Part of a small language model's weights.
Size: width 256, MLP 1024 GELU.
Architecture: LayerNorm before each block, rotary positions, biases, attention and MLP in parallel.
Training: a variant of Muon for these matrices, 314M tokens.
MLP neurons of a small language model. Each row is named by its layer, matrix (up: input weights) and neuron, and shows model dimensions 80-143. Each number is 50 + 12 x the weight over its row's rms, rounded and kept within 0 to 99.
After each neuron's rows, "fires in" lists the words (lower case) most often at its 100 highest values on Wikipedia text that the model never trained on.

L2.up56:64 52 59 42 46 41 36 39 43 61 68 54 56 50 47 58 60 53 57 45 53 69 31 40 35 43 63 56 69 59 61 32 42 60 49 50 42 63 65 56 62 62 58 48 58 28 66 47 36 79 69 56 45 69 39 44 38 50 31 56 44 51 62 33
fires in: "first", "family", "pages", "famous"

L2.up552:52 43 49 50 52 47 56 61 42 46 66 41 41 60 48 70 53 50 46 57 32 81 54 42 70 32 52 35 51 38 61 64 65 33 39 42 35 68 36 48 59 45 70 35 66 73 61 33 47 41 47 39 45 62 35 32 34 76 74 59 50 57 51 39
fires in: "career", "children", "challenger"

L9.up915:56 65 66 50 42 41 36 51 46 57 55 44 38 40 52 11 54 70 65 54 63 66 54 41 35 48 48 44 51 62 43 59 53 61 27 50 44 37 56 65 54 70 46 56 42 59 45 49 47 49 16 55 73 49 47 72 23 45 53 62 44 52 39 53
fires in: "and", "that"

L4.up501:26 60 47 64 45 59 26 41 52 52 38 64 28 34 67 03 49 54 18 64 42 64 52 56 34 48 50 53 60 67 36 42 65 60 57 65 64 51 54 47 55 43 64 62 59 50 49 69 47 48 73 48 40 36 54 45 39 55 62 51 60 41 49 53
fires in: "received", "including", "none", "include", "under", "included"

L4.up101:50 47 56 64 67 54 55 49 54 60 56 44 29 43 55 32 70 42 36 29 68 51 25 36 66 47 27 53 44 45 65 54 40 33 63 30 37 61 54 49 49 60 58 32 47 60 41 41 38 54 60 68 36 29 44 56 49 32 62 44 41 53 48 28
fires in: "february", "january", "march", "appointed", "award", "headquarters"

L7.up167:61 69 47 46 50 40 53 55 60 66 61 54 49 45 28 39 50 43 67 58 51 62 62 60 53 64 49 56 45 49 39 59 45 49 58 53 54 46 62 40 63 59 46 66 42 52 39 61 32 49 48 43 64 54 49 49 46 47 39 52 55 30 72 63
fires in: "world", "who", "which", "while", "george"

L5.up788:33 36 31 55 66 45 33 29 39 43 46 76 57 54 64 49 59 48 68 60 56 46 54 43 52 51 50 41 79 49 78 50 46 35 49 55 41 62 45 50 66 35 32 30 56 33 38 30 57 52 57 58 40 40 41 53 64 51 64 65 65 66 43 44
fires in: "of", "previous", "following", "previously", "these"

L5.up307:32 55 65 48 42 63 57 42 41 23 35 66 44 43 76 43 43 53 53 40 66 51 35 34 64 56 39 61 47 45 48 54 43 51 57 44 38 33 54 59 46 37 34 57 50 64 62 50 38 54 46 48 57 36 58 56 57 54 70 43 62 59 23 62
fires in: "years", "year", "day", "design", "days", "designed"

L9.up819:62 44 41 45 36 64 54 46 56 25 34 51 44 45 56 69 19 35 67 26 37 40 38 30 63 39 63 37 44 48 39 50 46 33 59 43 36 45 31 45 41 60 54 31 42 35 55 60 58 67 31 45 69 58 50 41 41 47 60 59 60 72 34 61
fires in: "february", "january", "june", "november", "december"

L10.up72:38 62 42 67 56 42 44 58 48 53 55 29 61 64 55 62 40 40 47 43 57 40 34 66 48 71 44 45 54 52 63 30 23 68 51 70 62 36 47 50 54 46 63 40 57 56 42 43 56 49 46 45 37 47 45 41 50 37 65 60 42 49 54 63
fires in: "including", "because", "this", "many", "making", "but"

L3.up564:57 49 52 64 33 47 66 34 45 55 46 47 31 40 42 44 44 65 40 64 61 40 45 51 61 60 62 50 56 57 58 60 83 59 48 35 74 63 57 62 62 56 38 60 78 79 43 64 65 06 29 50 47 52 43 51 34 45 37 64 48 57 60 69
fires in: "she", "he", "career", "player", "served"

L2.up349:44 45 59 53 74 37 44 66 37 46 69 41 58 62 60 76 30 52 60 37 50 33 44 52 55 39 32 65 75 48 30 52 40 24 61 57 33 53 42 39 68 64 51 41 51 42 61 56 50 46 51 51 54 37 61 57 49 59 62 66 65 63 39 46
fires in: "who", "through", "as"

L2.up527:29 61 46 63 50 47 47 57 44 35 51 52 41 15 51 49 33 47 49 57 50 63 38 34 40 46 55 38 61 59 61 72 66 59 47 59 46 59 68 72 31 48 68 31 47 28 40 58 50 70 58 43 48 56 32 68 67 74 50 42 24 63 49 71
fires in: "same", "held", "published", "side", "considered", "would"

L3.up252:37 59 25 60 45 45 39 46 63 74 40 46 49 48 52 62 37 60 50 54 15 65 69 45 71 54 52 64 56 46 51 37 38 38 62 51 47 31 67 44 53 38 54 55 66 49 56 50 60 43 60 38 58 54 44 50 61 41 59 44 71 46 70 80
fires in: "being", "produced", "take", "making", "producer", "positive"

L10.up177:51 42 53 52 28 48 50 62 29 39 58 36 55 78 39 46 60 62 59 17 34 59 41 65 50 52 65 31 59 41 55 65 44 54 53 66 56 48 61 42 47 66 44 51 45 65 50 52 78 35 41 31 57 51 57 47 59 45 23 49 42 62 51 58
fires in: "in", "to", "into"

L3.up57:51 65 35 50 47 58 36 47 48 46 37 54 38 56 49 58 42 54 33 79 36 55 67 76 65 28 54 33 45 49 55 49 64 44 74 49 46 35 36 60 56 61 49 54 50 52 30 62 34 44 60 44 40 48 46 48 31 45 33 46 41 42 52 57
fires in: "through", "about", "above", "records", "route", "rights"

L7.up244:75 76 25 75 46 39 61 72 30 39 37 33 61 40 53 51 37 54 61 49 39 43 34 53 72 47 25 38 69 58 47 69 68 42 56 51 60 59 54 34 45 54 66 28 34 34 36 60 49 53 64 64 72 42 40 55 59 53 58 56 43 53 50 31
fires in: "the", "000", "time", "atmospheric"

L5.up237:49 47 66 32 37 44 71 52 35 57 53 56 58 49 65 34 59 62 39 37 53 52 19 43 65 31 48 47 63 65 57 58 39 42 36 35 43 30 57 48 62 65 57 53 44 39 48 53 50 41 44 48 45 65 45 43 54 60 46 62 44 37 45 58
fires in: "as", "became", "vice", "former", "was"

L4.up864:53 48 64 46 55 41 54 46 61 55 49 60 73 40 54 55 65 52 51 40 25 42 42 62 45 47 51 69 62 48 39 49 61 18 30 53 53 37 51 30 51 50 54 39 48 59 67 50 57 26 52 29 62 62 65 84 54 47 49 38 71 64 59 39
fires in: "through", "time", "than", "any", "another", "immediately"

L3.up547:48 29 43 38 61 71 49 54 49 64 22 54 30 51 53 66 32 56 50 40 59 43 62 38 35 47 42 53 30 50 56 60 81 29 58 28 52 54 56 59 47 68 40 83 41 38 56 58 36 50 62 51 45 30 52 53 51 56 50 51 48 65 18 52
fires in: "january", "february", "april", "n", "three"

L2.up637:70 64 60 36 42 40 54 51 65 45 38 23 42 56 44 61 38 44 50 51 54 52 63 66 52 65 52 39 40 52 58 59 43 30 67 44 38 25 83 55 37 54 49 32 69 56 39 55 38 34 63 56 46 59 50 60 47 40 49 42 59 42 65 29
fires in: "6", "known", "footballer", "professional", "official"

L4.up435:44 33 46 59 41 58 40 35 40 41 83 57 61 56 66 49 46 44 64 42 47 47 40 55 71 46 36 56 54 56 59 56 53 57 56 40 58 48 73 40 87 61 29 50 67 44 42 42 63 30 61 48 44 56 31 64 39 43 60 65 59 49 43 50
fires in: "february", "second", "secondary", "speedrunner", "decided"

L3.up933:49 61 40 53 48 53 38 84 47 47 34 40 30 40 33 31 53 37 49 72 45 50 59 65 47 53 67 64 51 22 47 51 59 56 71 66 56 52 55 60 44 57 54 42 34 49 50 35 56 52 50 23 62 40 61 49 54 42 48 50 51 37 34 54
fires in: "history", "these", "centre", "century", "cultural"

L4.up151:52 45 48 49 43 36 38 66 53 67 75 53 44 51 53 52 68 38 26 50 43 63 59 58 46 56 56 43 72 46 51 46 47 58 78 25 38 37 70 52 53 68 23 40 51 58 31 56 51 57 63 37 59 60 52 52 55 54 42 67 52 67 54 26
fires in: "life", "district", "lives", "family", "live", "listed"

L10.up574:59 61 36 80 55 70 44 50 53 30 39 47 39 42 39 33 35 43 35 40 49 42 40 59 35 51 28 58 45 42 47 70 53 57 48 59 35 69 47 55 58 66 50 59 49 40 49 34 53 37 47 46 45 63 45 80 56 47 42 62 46 50 30 55
fires in: "her", "she", "addition"

L2.up11:26 32 38 54 42 62 61 66 60 64 63 43 67 60 35 63 69 50 58 58 38 36 34 11 52 62 44 56 54 63 73 47 34 40 51 56 52 71 39 47 61 50 63 51 58 46 59 48 56 70 58 60 44 63 46 42 36 57 49 82 56 40 44 24
fires in: "career", "capital", "maritime", "care", "england", "barnet"

L4.up311:66 38 58 49 59 35 32 41 71 59 50 44 53 43 56 51 58 39 49 44 40 57 37 44 52 56 50 43 71 43 53 45 63 61 40 39 52 66 56 31 46 35 55 55 52 58 72 44 64 53 59 36 74 49 26 52 59 62 48 47 47 58 43 48
fires in: "first", "under", "self"

L3.up192:58 72 35 35 38 56 48 65 61 62 45 55 54 51 69 33 61 80 64 49 48 48 57 46 31 61 21 40 80 63 58 56 45 40 51 53 64 57 51 61 58 43 49 54 55 54 48 72 62 37 32 50 44 53 47 61 50 42 63 46 72 46 68 56
fires in: "after", "in", "at", "about"

L3.up267:57 70 50 59 36 52 31 54 54 59 18 53 39 37 62 35 46 45 54 78 54 59 53 45 47 41 50 53 53 62 61 26 59 65 27 42 66 59 49 41 58 73 42 54 43 63 53 81 63 43 61 61 43 47 53 58 48 35 37 50 55 57 52 48
fires in: "he", "gave", "maurice", "she"

L2.up555:53 53 64 34 55 37 34 49 48 45 58 60 47 62 47 52 34 22 52 30 53 50 50 46 47 75 40 57 45 48 55 36 56 48 47 43 46 78 30 63 67 62 45 55 39 73 33 33 53 62 40 55 54 59 58 51 21 50 43 31 69 47 57 61
fires in: "new", "london", "loss", "los", "none"

L3.up861:55 56 26 58 50 51 55 39 51 54 49 44 41 60 44 64 51 81 47 28 57 48 63 55 47 69 46 53 58 49 28 48 42 67 33 44 52 51 59 74 51 63 49 33 57 56 21 70 73 43 48 45 45 54 45 50 79 37 54 66 48 44 58 38
fires in: "they", "wireless", "germany", "its", "primarily", "immediately"

L2.up958:39 53 54 52 51 41 60 50 68 45 50 73 62 42 49 41 59 42 50 49 34 43 34 44 43 48 36 59 35 41 32 65 83 53 57 47 29 56 60 52 49 43 63 69 42 52 52 57 62 35 56 64 52 53 48 49 42 43 50 53 50 36 56 61
fires in: "college", "school", "website", "he", "floor"

L5.up373:39 48 43 57 52 43 55 25 56 63 39 43 58 28 67 39 39 59 65 48 81 57 64 44 56 58 31 67 25 33 23 53 46 26 63 53 52 51 58 35 53 47 32 66 49 54 39 53 25 69 40 26 64 58 64 46 57 55 74 42 34 55 30 36
fires in: "united", "description", "certification", "certified", "credited", "involved"

L7.up417:70 73 34 42 40 64 52 53 25 71 55 26 52 65 43 30 60 66 59 51 56 38 38 57 36 48 68 39 67 56 62 40 52 45 68 41 42 27 54 59 53 79 56 52 33 43 50 48 48 43 63 41 42 41 55 31 59 41 49 46 38 47 57 42
fires in: "in", "to", "into", "for"

L9.up538:70 33 63 61 43 51 67 45 51 69 53 37 50 58 57 63 51 49 45 73 61 60 57 64 51 46 63 35 60 51 47 64 36 51 41 41 91 35 60 43 56 65 48 41 39 47 50 46 37 53 57 48 59 58 64 44 49 46 47 56 57 49 56 60
fires in: "the", "magazine"

L2.up988:57 31 49 57 40 38 36 46 45 24 63 63 58 73 62 36 43 43 36 45 32 56 40 64 61 76 38 46 29 54 61 38 71 49 63 51 67 53 63 37 79 50 51 53 33 53 55 65 33 73 49 61 69 54 42 42 59 75 48 40 79 50 34 55
fires in: "second", "soon", "motor", "while", "secondary", "minor"

L7.up941:40 53 55 50 53 44 62 34 48 49 40 58 54 51 42 46 30 50 29 58 48 67 40 35 34 32 38 33 53 72 69 42 44 49 79 29 38 31 67 59 52 41 52 58 64 44 41 63 29 50 40 70 65 76 40 33 54 57 36 38 46 58 71 43
fires in: "a", "an", "the", "appointed"

L8.up868:38 53 34 70 54 46 73 44 34 64 54 48 51 70 46 44 44 53 46 46 49 50 36 60 50 58 64 46 44 63 40 29 38 59 34 37 43 39 65 50 41 54 50 34 68 56 58 51 55 46 48 74 62 71 46 44 26 37 52 59 36 44 41 61
fires in: "an", "marshall", "shirley"

L7.up221:44 22 39 57 42 60 59 65 55 59 47 67 66 39 45 37 46 35 53 34 61 47 59 63 54 26 33 50 75 39 27 33 29 45 54 30 66 44 73 47 32 71 34 50 46 47 55 53 68 45 46 44 23 57 43 62 70 47 66 39 61 43 43 61
fires in: "took", "take", "made", "gave", "went"

L9.up428:49 73 35 54 45 45 74 53 35 44 45 46 46 55 45 44 49 53 46 42 55 58 51 52 45 57 36 40 64 48 50 58 46 43 54 39 57 34 78 42 54 40 61 45 66 74 44 53 80 40 42 73 67 47 48 52 53 32 55 57 30 48 41 75
fires in: "career", "life"

L4.up459:59 68 63 67 21 36 63 44 64 43 28 60 55 46 40 39 42 62 29 43 52 58 40 46 50 70 53 59 42 46 46 38 56 48 50 59 28 66 68 56 46 46 17 43 46 45 40 50 44 66 60 45 24 26 41 51 54 60 59 57 40 40 40 35
fires in: "people", "independent", "republican", "now", "eventually", "republic"

L4.up306:54 50 48 55 34 25 47 57 40 58 57 64 56 66 46 55 41 33 65 52 66 52 35 38 43 56 39 42 54 62 45 57 42 44 45 47 72 45 51 40 52 54 61 45 54 71 52 56 38 45 31 61 55 71 51 55 56 39 76 30 44 34 54 57
fires in: "while", "william", "who", "white", "whose", "williams"

L7.up282:73 46 42 53 36 32 51 62 52 30 64 49 42 46 50 45 38 43 42 45 37 39 59 40 48 62 43 63 52 52 40 20 56 51 39 42 39 45 40 42 51 52 48 59 56 47 39 78 24 32 61 65 42 29 42 50 53 42 47 35 47 52 56 44
fires in: "at", "other", "total"

L7.up891:58 51 62 59 47 58 65 59 48 43 32 41 27 53 60 47 44 48 60 74 34 51 50 45 58 43 61 47 37 71 50 41 46 75 40 28 50 52 43 69 31 45 36 29 44 75 36 69 48 39 41 39 79 66 48 58 59 42 64 48 40 63 52 56
fires in: "and", "while", "summer", "also"

L2.up280:43 33 49 36 20 67 50 68 17 62 50 69 47 38 44 52 86 55 38 55 63 59 58 42 45 51 27 54 54 44 64 43 52 34 55 66 37 49 66 69 45 53 70 41 50 60 35 32 44 42 20 37 55 65 45 42 52 50 33 57 35 48 58 45
fires in: "in", "former", "as", "created"

L3.up641:45 55 70 33 34 53 45 59 52 50 54 65 54 60 62 28 55 63 36 35 31 58 49 63 36 53 42 47 42 51 63 50 57 70 51 49 65 52 62 41 63 38 48 50 49 71 56 36 78 38 39 37 39 28 48 45 27 52 47 91 30 40 76 38
fires in: "which", "company", "take", "having", "battalion"

L2.up496:51 39 25 53 59 48 38 74 34 36 24 53 13 30 62 45 45 36 47 69 34 82 65 54 60 45 42 47 66 56 62 33 33 48 62 56 42 38 09 32 60 49 63 51 67 45 61 53 56 46 40 49 37 38 51 52 61 46 31 49 58 49 31 58
fires in: "at", "day", "near", "due", "different", "nearby"

L2.up953:58 40 50 53 77 58 50 47 11 48 32 44 57 29 52 53 45 51 36 15 43 42 70 43 50 47 49 30 46 47 49 35 45 43 42 56 61 42 43 46 67 60 27 48 46 72 47 48 59 48 60 45 55 62 55 59 51 41 44 47 38 46 36 56
fires in: "later", "late", "rochdale", "dated", "listed"

L7.up177:72 34 55 33 45 47 34 58 54 64 44 40 45 61 45 51 59 25 46 34 58 51 58 36 26 56 27 42 54 48 61 52 42 42 60 58 51 45 51 52 62 35 37 56 56 54 63 48 60 55 39 25 53 46 31 39 59 50 43 32 51 49 38 59
fires in: "been", "isbn", "be", "highly", "is"

L5.up851:50 61 49 39 56 46 42 55 52 68 43 40 58 38 75 49 52 37 52 68 61 53 63 40 49 30 47 45 54 15 55 45 50 53 42 58 49 35 58 26 39 50 59 23 47 37 55 38 47 56 58 59 50 55 60 88 62 60 35 63 54 39 73 72
fires in: "name", "title", "notes", "notable", "note"

L9.up467:46 48 76 40 53 69 56 55 56 57 36 59 68 69 32 58 26 50 44 32 33 65 78 37 45 62 51 34 43 42 54 22 34 51 66 71 61 50 49 34 40 64 36 43 44 68 74 27 34 47 35 28 68 54 63 54 49 40 40 37 56 31 52 39
fires in: "an", "animator", "annual", "language"

L5.up7:61 34 31 56 41 44 40 50 41 47 50 51 25 58 37 45 58 44 49 52 72 70 34 43 39 19 60 59 63 41 52 36 54 47 63 57 51 36 52 50 48 46 51 25 54 65 52 54 62 45 51 36 22 49 62 71 55 54 55 42 54 51 53 76
fires in: "would", "have", "own", "ve", "whose", "owners"

L2.up956:49 70 61 63 68 53 39 65 46 47 55 41 41 41 43 21 53 53 38 56 34 43 79 48 46 71 33 55 49 54 48 35 36 40 60 66 39 29 55 36 26 55 43 34 55 49 65 55 45 25 32 59 43 50 56 59 56 29 50 57 32 38 55 53
fires in: "after", "would", "at", "began"

L2.up611:49 30 38 56 42 34 40 29 61 67 51 57 45 62 45 57 57 47 54 57 51 44 65 61 54 59 59 68 30 44 60 35 20 59 59 60 54 47 51 38 50 57 55 36 44 57 74 70 39 34 35 61 40 55 47 56 61 44 41 31 45 60 66 61
fires in: "between", "tournament", "clay", "club"

L9.up328:47 61 47 67 70 30 70 34 31 64 48 44 41 60 59 69 53 27 59 49 57 62 50 70 52 47 39 46 55 50 43 43 47 37 33 36 48 61 35 53 69 41 60 58 48 45 65 73 48 82 39 40 68 46 65 37 29 53 38 38 53 49 64 45
fires in: "life", "french", "later", "information", "california", "born"

L8.up721:39 42 30 50 51 44 54 46 21 73 44 53 45 53 45 37 48 23 25 51 35 54 57 72 64 67 33 59 52 59 65 47 68 53 37 36 45 63 56 54 36 52 39 36 53 69 49 54 33 32 87 67 50 55 59 32 28 51 33 45 66 39 31 43
fires in: "an", "votes", "ii", "any"

L3.up456:43 58 60 53 36 45 78 53 57 28 68 31 56 71 43 45 60 57 53 42 49 42 54 48 52 49 76 46 60 51 28 50 55 54 45 25 45 43 56 52 50 51 44 68 40 50 37 89 54 53 32 48 62 39 61 42 63 24 43 53 55 49 50 61
fires in: "career", "football", "footballer", "basketball", "electric"

L2.up753:47 30 53 60 48 47 30 70 54 72 44 49 74 64 28 53 34 29 27 52 68 42 48 53 38 75 60 65 41 34 44 61 43 69 33 36 55 46 65 26 33 54 65 59 46 49 53 45 41 32 48 58 47 49 51 65 75 47 46 35 61 73 42 45
fires in: "are", "were", "department", "area", "information", "highly"

L5.up375:41 35 45 36 39 43 52 42 45 72 34 43 42 57 46 56 58 56 67 46 58 37 39 36 50 43 45 69 37 32 35 73 66 56 54 35 45 68 51 48 45 55 48 38 49 69 41 65 51 60 58 52 60 55 73 43 18 31 42 66 55 54 39 37
fires in: "united", "railway", "involved", "initial", "initially"

L3.up872:45 43 36 53 32 50 48 55 61 37 53 42 46 33 29 38 37 49 71 40 59 66 42 55 53 61 34 51 50 38 60 52 46 51 61 40 44 48 50 57 53 39 48 65 58 45 32 50 46 53 71 56 66 44 72 41 30 41 32 53 55 50 58 69
fires in: "new", "started", "province"

L5.up22:76 34 58 54 61 48 33 53 45 48 23 43 43 55 37 48 71 36 37 69 39 41 40 51 55 46 59 71 60 57 78 41 68 31 43 51 47 63 42 33 54 78 63 46 54 77 40 50 51 58 49 57 64 59 51 37 56 32 58 41 45 27 53 40
fires in: "public", "including", "published", "addition", "with", "inlays"

L2.up320:59 48 46 55 36 57 40 71 45 38 46 74 50 56 45 43 63 66 55 37 48 85 42 51 47 72 38 54 56 71 81 58 48 45 64 65 55 59 35 61 44 39 49 64 51 35 30 46 35 61 36 55 53 29 31 54 45 24 48 57 62 55 27 64
fires in: "its", "no", "near", "the", "s", "nearby"

L2.up1005:51 50 63 37 58 49 46 45 33 48 51 64 53 18 60 38 70 45 43 59 39 43 54 45 44 68 41 57 28 42 48 55 56 54 41 50 67 46 50 46 54 74 33 65 39 43 64 55 36 35 55 50 54 71 39 46 55 40 49 79 54 58 33 36
fires in: "10", "january", "100", "ghana", "1st"

L3.up347:69 13 54 58 57 42 60 34 43 39 46 47 55 28 33 55 69 58 56 46 48 52 36 32 34 63 39 40 33 70 60 37 59 48 48 49 43 33 27 40 50 21 54 54 32 65 67 46 37 54 42 65 38 29 50 42 57 54 57 48 44 58 43 16
fires in: "between", "january", "band"

L5.up919:50 27 53 56 58 44 62 51 74 53 56 34 58 54 50 44 60 54 58 59 36 69 29 38 48 43 34 54 47 65 49 46 43 41 24 43 58 58 48 29 60 50 32 54 51 62 72 47 55 27 49 46 35 42 44 39 68 72 41 45 78 50 38 33
fires in: "career", "years", "route", "time", "demographics", "history"

L10.up20:26 49 57 65 55 34 34 16 54 37 54 44 52 39 46 33 65 55 32 42 62 42 47 44 66 48 70 84 58 51 82 52 64 49 51 55 37 59 44 39 52 72 59 52 51 26 61 41 53 25 33 39 46 65 63 58 53 72 41 66 52 69 26 56
fires in: "preceded", "succeeded", "election", "previously", "previous", "not"

L8.up294:49 48 60 61 47 48 46 43 50 55 49 38 37 52 50 38 40 48 52 39 52 52 37 50 17 50 35 65 30 55 37 52 70 51 71 54 41 49 64 53 62 53 44 46 69 63 64 64 44 49 32 43 49 31 68 53 50 36 68 47 59 28 57 55
fires in: "more", "the", "s", "and", "without"

L3.up517:64 37 32 42 46 59 45 35 39 37 52 57 36 61 44 59 74 49 62 56 57 69 61 41 24 59 65 68 42 34 57 46 21 53 59 42 38 32 61 49 66 53 54 35 25 47 58 44 43 68 51 59 40 51 48 44 39 50 56 51 76 49 51 39
fires in: "two", "between", "town"

L5.up568:45 57 32 50 33 42 62 44 44 57 50 38 49 57 61 48 39 36 43 45 47 46 40 44 60 49 50 63 66 57 48 45 64 55 65 34 48 61 65 51 55 77 39 30 53 45 56 48 39 71 58 48 22 41 62 37 42 37 61 61 55 16 58 50
fires in: "with", "received", "appointed", "being", "became", "gave"

L5.up578:30 38 51 56 53 39 41 59 83 38 50 33 60 54 61 48 60 36 32 51 27 60 34 48 51 50 51 47 49 36 43 38 52 47 71 28 59 59 44 40 63 51 31 77 57 55 73 42 36 31 43 49 39 51 57 25 49 57 68 71 44 51 62 76
fires in: "over", "there", "founded", "joined", "listed", "label"

L8.up919:60 60 55 29 42 58 56 59 62 31 39 74 35 58 38 55 38 66 30 44 53 56 82 61 44 35 54 66 54 32 65 70 43 64 34 58 59 50 63 55 69 71 36 65 47 34 52 28 29 66 39 53 64 53 29 55 62 43 68 44 49 71 33 47
fires in: "between", "her", "both", "until"

L5.up765:68 46 67 57 45 38 71 52 54 76 47 62 43 51 39 39 56 48 54 53 39 33 54 43 68 59 47 42 46 44 42 52 52 36 41 52 39 62 58 22 30 53 37 48 29 55 60 38 27 61 42 48 64 61 56 54 54 65 39 67 49 43 45 64
fires in: "the", "called", "age"

L9.up252:47 55 38 59 61 66 56 69 45 54 43 41 68 56 34 35 46 44 46 47 53 60 41 68 63 48 34 40 57 32 53 33 36 50 31 55 45 58 46 33 35 48 63 39 55 62 30 35 53 70 50 51 52 62 57 54 46 45 50 48 13 31 60 52
fires in: "000", "fort", "sweden"

L2.up711:55 56 44 65 48 64 31 51 64 59 38 36 33 41 51 39 56 36 30 48 68 60 55 69 52 53 56 49 48 65 50 46 58 44 29 72 58 41 79 40 62 50 58 61 51 34 42 63 57 50 72 32 35 57 60 54 52 53 49 46 56 50 60 60
fires in: "september", "produced", "production", "silver", "producer", "symptoms"

L7.up712:42 81 40 57 35 61 31 59 55 53 65 51 49 43 42 59 59 71 68 37 55 51 59 56 40 59 53 69 43 46 43 39 24 69 46 47 46 62 45 46 59 64 38 29 49 50 36 45 53 61 61 53 41 20 52 34 42 39 57 41 40 51 38 34
fires in: "and", "but", "many", "parliament", "large", "still"

L10.up223:57 45 70 59 50 42 62 47 56 53 39 35 70 53 49 41 34 45 61 44 41 45 39 36 56 53 45 53 53 37 61 60 43 35 39 59 37 63 52 40 52 37 52 56 61 70 54 52 44 38 67 56 58 57 49 44 56 57 58 68 33 30 52 23
fires in: "by", "including", "as", "originally", "original", "with"

L2.up154:67 34 55 45 59 69 35 26 43 63 51 41 26 52 58 32 47 36 44 50 45 56 58 60 55 32 56 59 42 52 52 57 60 45 49 57 55 60 47 56 53 64 61 37 44 57 54 48 49 63 55 41 43 61 48 33 65 39 36 82 44 74 45 61
fires in: "10", "research", "100", "search"

L3.up277:53 45 47 65 66 26 42 39 35 57 55 52 65 35 36 48 61 52 47 25 51 57 65 28 19 67 55 48 51 53 37 36 52 61 46 70 67 53 54 72 46 73 47 57 63 51 46 50 76 41 47 51 45 56 35 45 44 45 40 60 60 59 66 71
fires in: "these", "they", "theatre", "member", "age", "its"

L3.up795:53 87 57 59 69 55 49 60 50 40 56 53 36 60 47 46 58 52 55 49 65 71 35 33 36 55 42 29 38 50 45 42 31 66 60 47 10 64 40 55 68 52 49 48 56 51 64 52 29 63 38 48 67 57 56 46 58 67 43 48 40 55 32 52
fires in: "life", "later", "love", "late"

L8.up438:19 33 29 52 57 48 70 56 52 42 56 52 24 51 38 52 47 35 37 47 53 59 44 63 54 26 64 57 63 50 62 37 66 52 50 48 39 56 58 57 43 34 39 43 48 48 35 57 32 45 45 34 41 54 45 60 57 44 65 37 45 45 48 37
fires in: "took", "including", "take", "led", "off", "top"